From a checkpoint of a small transformer trained on Wikipedia.
Architecture: LayerNorm before each block, learned positions, biases, untied embeddings.
MLP neurons of a small language model. Each row is named by its layer, matrix (up: input weights) and neuron, and shows model dimensions 0-95. Each number is 50 + 10 x the weight over its row's rms, rounded and kept within 0 to 99.
Before each neuron's rows, "fires on" lists the tokens most often at its 100 highest values on Wikipedia text that the model never trained on.

fires on: " and", " ==", ",", "===", " (", " al"
L8.up189:33 52 59 39 38 39 33 43 34 51 61 50 47 57 50 64 44 61 43 50 58 38 26 41 57 43 63 52 49 50 45 43 25 66 52 70 58 43 59 53 42 43 34 39 48 41 71 34 52 35 42 51 33 58 53 33 45 34 58 69 68 68 46 51 40 45 46 48 52 34 48 55 48 70 62 54 47 43 59 67 42 45 51 40 29 55 61 43 45 50 52 69 61 51 66 59

fires on: "-", " ", "–", " \"", " de", " week"
L8.up337:50 69 61 56 51 70 32 71 61 48 39 69 49 40 52 57 51 51 54 68 70 58 59 43 59 44 71 54 49 55 68 52 37 55 43 61 43 53 60 59 67 34 49 51 72 49 41 45 72 54 57 58 52 52 56 49 42 43 40 59 54 32 42 50 58 48 51 53 53 55 44 49 63 55 44 54 57 49 36 48 61 34 31 72 43 34 38 40 60 47 50 45 65 46 48 43

fires on: " ", ".", "3", " Apps", " Candidate"
L8.up371:68 45 40 48 33 49 54 61 57 63 56 44 59 61 38 62 41 57 42 47 31 46 63 57 61 54 50 55 51 51 51 49 37 60 39 44 35 44 36 46 71 65 60 41 37 34 60 54 76 67 49 50 67 62 58 63 32 52 49 47 41 57 44 59 48 57 57 68 79 56 43 48 44 55 50 62 48 47 61 45 60 39 39 54 49 47 73 42 50 54 58 45 51 51 46 42

fires on: "4", " of", "arn", " |", "6", "ugg"
L6.up518:40 54 46 50 42 45 48 59 31 42 54 51 42 39 52 44 54 52 49 54 57 36 57 39 52 47 36 64 58 62 47 54 44 61 40 57 58 48 54 52 63 40 50 35 38 27 64 53 44 69 59 63 47 56 35 40 54 58 49 39 50 50 46 36 57 54 51 52 47 58 49 75 41 63 49 35 50 46 54 61 36 55 43 41 42 55 45 54 55 57 60 53 55 57 52 59

fires on: " ", " and", "′"
L9.up441:49 28 72 54 40 36 53 48 60 69 52 42 51 43 57 49 29 23 66 62 32 50 46 56 49 61 47 39 48 55 36 42 42 60 42 46 53 47 46 58 47 42 47 54 42 61 61 49 69 52 55 68 54 51 48 66 42 50 47 58 44 74 57 48 44 43 57 46 49 41 46 54 44 78 55 60 67 42 76 52 47 49 39 62 45 54 55 52 48 67 72 46 60 54 44 70

fires on: "s", "G", "C", "'", "m", "ing"
L6.up224:40 54 68 51 77 43 58 59 27 48 43 56 55 53 48 50 61 57 61 43 65 53 46 49 32 55 38 43 60 54 48 60 53 52 70 32 48 55 57 43 45 47 39 51 44 45 57 48 46 44 57 65 41 28 49 53 55 42 45 43 62 65 35 46 77 45 46 54 61 42 44 47 33 40 39 48 41 45 62 48 54 58 67 48 34 68 61 33 35 59 61 42 64 70 51 48

fires on: " ", " b", " G", " B", " Reg", ")"
L9.up305:40 53 61 51 47 54 54 50 54 42 47 55 45 56 41 52 41 49 55 59 67 69 58 36 45 54 32 45 46 55 50 48 62 47 47 65 56 40 55 49 45 51 31 29 48 42 57 37 66 58 39 46 51 35 49 55 51 38 72 45 45 49 36 40 45 42 45 61 64 51 55 51 52 56 46 52 48 39 46 48 54 36 56 29 42 82 57 62 40 66 42 51 57 62 43 43

fires on: " |", " ", " of", " old", "ong", "hem"
L4.up160:52 59 65 43 51 41 32 40 61 59 65 37 46 51 71 58 62 55 67 48 54 64 60 45 47 61 26 52 61 46 39 39 57 56 40 47 46 51 59 44 66 61 57 41 54 46 61 61 36 51 34 63 38 51 45 61 47 47 54 61 54 47 40 57 55 47 43 52 58 45 49 64 58 66 47 33 34 47 31 69 42 50 57 40 52 44 51 66 53 46 53 55 49 64 40 64

fires on: "-", " to", " in", " of", "ed", "ing"
L6.up268:58 54 65 63 44 47 46 45 43 36 37 37 51 45 65 61 60 28 51 38 56 48 67 57 49 34 43 37 46 46 42 75 45 49 52 52 40 65 57 42 64 65 39 50 52 58 55 37 58 69 50 51 53 47 42 52 48 52 43 63 55 56 29 53 37 29 58 32 62 57 38 55 58 45 36 44 35 59 59 43 51 40 48 53 36 65 44 41 32 60 65 56 65 68 51 43

fires on: " ", " km", "°", " y", "."
L4.up150:49 48 60 55 50 39 50 48 48 44 45 45 70 63 57 58 30 55 50 63 52 64 35 64 50 44 41 41 48 55 49 52 55 48 45 40 53 43 33 55 64 53 58 42 35 53 69 57 53 46 54 44 58 42 46 62 76 50 31 51 60 59 47 49 36 46 49 46 55 52 46 64 41 45 48 55 48 47 60 39 66 54 48 64 44 56 33 37 47 43 56 56 43 29 34 77

fires on: "ed", " and", " first", " only", "enior", " known"
L8.up409:45 47 55 71 53 34 37 60 50 54 54 47 35 42 50 48 66 42 50 55 63 55 44 62 57 50 54 55 53 33 54 56 69 52 32 39 45 51 60 66 49 59 58 64 50 52 71 48 56 63 50 55 45 19 63 33 35 59 45 58 43 60 35 46 68 65 46 64 39 44 47 60 50 38 60 32 66 54 53 40 57 45 60 27 44 50 47 48 27 56 38 42 48 40 59 51

fires on: "ol", "omin", "n", " only", "ann", "re"
L4.up315:42 51 45 54 45 44 62 43 49 60 45 41 53 53 46 75 49 40 51 54 63 49 44 50 40 49 55 48 49 44 53 72 61 65 58 33 44 49 53 55 65 35 45 37 62 62 71 59 40 45 50 53 47 48 49 55 29 45 52 51 42 52 58 55 56 24 51 55 55 50 50 50 51 45 52 71 34 66 41 37 54 49 49 11 55 41 47 54 46 53 70 60 42 47 42 44

fires on: "arn", "as", "ort", "ak", "a", "it"
L4.up41:71 57 52 44 28 39 44 56 51 45 57 56 51 40 44 46 35 79 43 69 44 41 47 56 39 45 67 49 57 69 47 60 39 43 48 58 67 48 56 50 54 42 43 38 46 51 61 40 51 53 57 71 57 46 51 51 62 63 61 34 67 34 61 46 50 42 30 57 46 60 44 43 53 61 58 50 39 67 52 45 64 63 42 55 39 54 41 52 53 62 50 44 43 54 44 51

fires on: " known", " more", " named", " played", "ed"
L9.up84:57 30 70 52 40 51 35 47 73 45 58 52 58 64 47 47 63 28 53 47 58 53 38 58 38 42 73 21 38 26 55 50 46 55 40 45 47 53 45 67 57 55 54 52 36 40 57 50 63 59 52 47 48 50 39 53 64 53 56 69 65 53 50 36 66 49 65 41 32 39 65 53 53 53 59 48 51 39 62 47 56 40 62 52 47 47 48 37 42 41 53 48 29 58 58 54

fires on: " S", " s", " B", " by"
L9.up20:55 39 56 50 37 57 51 49 51 47 60 51 57 32 47 48 65 53 48 55 52 50 47 56 56 49 45 44 42 64 46 52 61 55 30 33 68 59 45 55 36 60 50 41 57 54 52 52 53 53 59 44 48 48 58 52 40 55 57 41 50 70 74 38 32 46 41 52 19 40 35 46 55 59 53 42 34 59 48 50 48 53 54 58 44 35 63 52 65 60 49 41 48 55 62 38

fires on: "ed", " met", "ill", "ott", "ched", "ant"
L4.up90:38 36 46 54 65 51 65 57 60 40 51 26 57 66 41 50 36 31 48 49 43 54 55 35 62 49 40 45 39 42 43 50 69 53 43 51 60 53 57 37 56 61 31 47 64 57 54 49 51 49 63 52 65 50 68 43 39 52 54 68 55 65 53 49 41 44 45 42 43 48 47 70 44 33 61 46 60 47 63 46 45 63 62 57 58 49 55 34 58 57 58 28 41 53 38 40

fires on: ")", "ist", " ", "anc"
L6.up483:47 59 41 57 72 61 62 61 55 51 51 46 35 63 40 51 53 46 42 71 61 31 50 55 61 43 46 42 52 44 50 48 48 53 52 47 56 51 43 67 62 36 51 42 80 56 60 47 60 67 37 51 45 43 45 36 52 44 66 41 66 41 43 57 41 56 46 63 50 55 52 62 44 52 58 60 51 60 39 46 55 42 60 13 49 42 52 45 56 64 42 48 66 48 38 66

fires on: "s", " published", "ics", "azine", " exhib", " Museum"
L2.up359:32 54 56 65 62 46 42 64 53 21 61 42 44 64 40 59 50 54 54 54 47 61 39 55 46 53 52 42 30 39 40 65 47 33 59 47 49 55 51 48 57 54 46 65 62 51 39 37 62 71 58 43 52 53 47 42 52 26 34 63 57 50 34 58 54 37 39 47 72 51 45 61 51 43 43 45 46 52 48 65 43 69 51 33 46 48 51 50 42 48 36 50 59 64 39 41

fires on: " of", "-", " &"
L2.up400:55 42 45 41 36 55 37 47 55 42 54 41 54 23 50 36 36 39 51 56 47 41 65 58 50 62 61 56 50 65 55 54 41 60 42 51 38 58 47 38 61 49 37 57 60 37 58 51 56 57 66 38 41 76 38 36 43 35 56 61 63 47 42 42 46 45 60 30 49 42 53 49 46 46 45 74 61 48 44 59 63 49 34 56 45 56 50 53 36 60 64 48 53 61 30 49

fires on: "ull", "off", "ann", "overnor", "ti", " attack"
L2.up241:50 51 52 44 62 39 68 40 45 54 61 35 73 27 48 44 52 54 46 45 37 49 62 40 65 44 43 62 58 48 54 23 57 48 50 51 33 52 52 47 56 59 52 48 45 46 65 58 49 44 48 62 54 49 55 47 59 65 50 49 46 39 61 54 48 71 59 53 44 45 48 51 49 62 65 38 57 39 19 65 50 50 63 53 29 21 41 64 61 45 41 52 51 59 41 64

fires on: " were", " will", "'", " are", " would", " was"
L8.up386:51 57 45 48 36 51 52 68 50 39 58 59 45 50 46 61 47 55 48 42 69 47 50 46 56 61 39 49 43 37 46 45 55 72 73 47 42 47 51 64 50 46 38 39 55 56 32 65 31 55 47 57 64 46 48 45 33 61 46 39 64 53 59 60 70 56 40 57 43 44 53 73 55 51 37 49 41 56 47 40 44 68 38 57 60 43 50 47 42 34 42 45 42 51 50 61

fires on: "-", "/", " (", " \""
L8.up292:48 50 65 59 51 61 53 54 51 47 52 41 49 36 49 50 55 58 66 33 56 81 45 41 43 22 55 43 66 29 49 57 35 60 46 40 54 49 64 46 30 43 77 67 55 51 58 63 66 49 49 56 59 65 40 41 49 42 36 56 46 59 43 45 60 54 18 55 33 58 45 52 36 50 37 66 44 52 52 45 48 39 42 63 48 57 59 51 41 50 51 59 56 44 44 56

fires on: "ics", "s", " Division", "itions", " countries", " service"
L4.up195:43 52 70 39 62 54 48 64 30 23 59 39 64 60 44 44 35 45 63 48 42 49 48 47 49 47 37 45 32 55 64 44 54 60 59 33 31 47 54 45 58 48 44 58 57 41 46 52 61 39 63 66 61 52 43 46 38 34 44 48 53 42 54 44 38 45 52 50 62 36 69 58 48 49 45 55 51 37 32 45 50 56 71 45 54 64 44 42 30 48 48 46 71 52 36 49

fires on: " and", ":", " is", " |", ",", "3"
L9.up526:49 52 76 53 40 58 43 67 49 39 66 55 52 52 59 59 57 45 53 50 48 41 52 51 59 63 51 60 48 44 44 52 41 70 52 63 41 52 36 49 47 53 40 55 40 40 59 46 54 33 45 50 43 45 53 23 64 39 56 36 51 48 49 55 73 33 44 34 62 51 60 52 27 54 41 59 46 42 68 47 41 53 46 43 61 37 87 53 38 51 61 49 43 44 52 48

fires on: "s", " events"
L2.up350:46 54 61 52 53 62 62 69 40 57 49 42 54 44 45 40 44 48 64 46 47 73 44 59 39 55 42 49 37 56 63 70 41 43 41 48 55 50 62 52 53 68 50 53 66 43 51 38 47 59 64 70 55 26 31 37 38 44 48 43 67 43 50 53 56 50 33 55 45 75 41 51 51 53 45 52 38 64 53 51 38 64 57 53 62 62 44 43 52 58 55 55 51 53 42 31

fires on: " \"", "-", " (", "–", " ab", "ro"
L9.up101:48 50 50 62 56 52 44 66 38 50 57 65 35 55 50 45 41 67 71 55 64 51 47 55 40 56 53 57 42 49 46 51 38 53 38 59 56 53 42 72 46 36 53 45 54 49 39 62 66 58 57 53 54 69 46 58 48 42 49 59 55 50 44 47 42 56 31 57 47 45 44 56 26 28 46 76 45 74 34 46 63 67 35 64 58 40 39 49 44 74 65 45 51 64 19 50

fires on: ",", " are", " |", " were"
L9.up297:66 39 41 46 34 46 60 43 60 43 54 41 40 38 81 42 47 55 46 74 54 43 56 48 77 57 40 42 41 47 58 46 79 64 53 47 40 49 52 68 52 47 34 32 58 48 53 43 35 38 32 59 42 49 40 32 43 53 42 39 52 63 47 42 48 52 50 40 48 50 52 55 50 45 47 50 47 53 55 44 36 57 48 49 55 35 59 37 51 52 47 56 45 57 48 64

fires on: " |", " ", ";", "3", " P"
L6.up540:46 51 57 64 58 24 49 63 47 59 48 49 50 47 56 47 37 54 52 69 41 38 57 64 65 43 33 59 41 43 42 47 48 51 31 57 50 58 69 52 52 41 48 38 46 53 64 40 54 50 44 58 40 57 61 59 27 51 57 47 53 39 49 55 30 32 65 36 57 49 57 47 29 60 49 45 37 61 56 34 57 38 67 47 35 45 38 47 44 60 60 53 53 38 48 65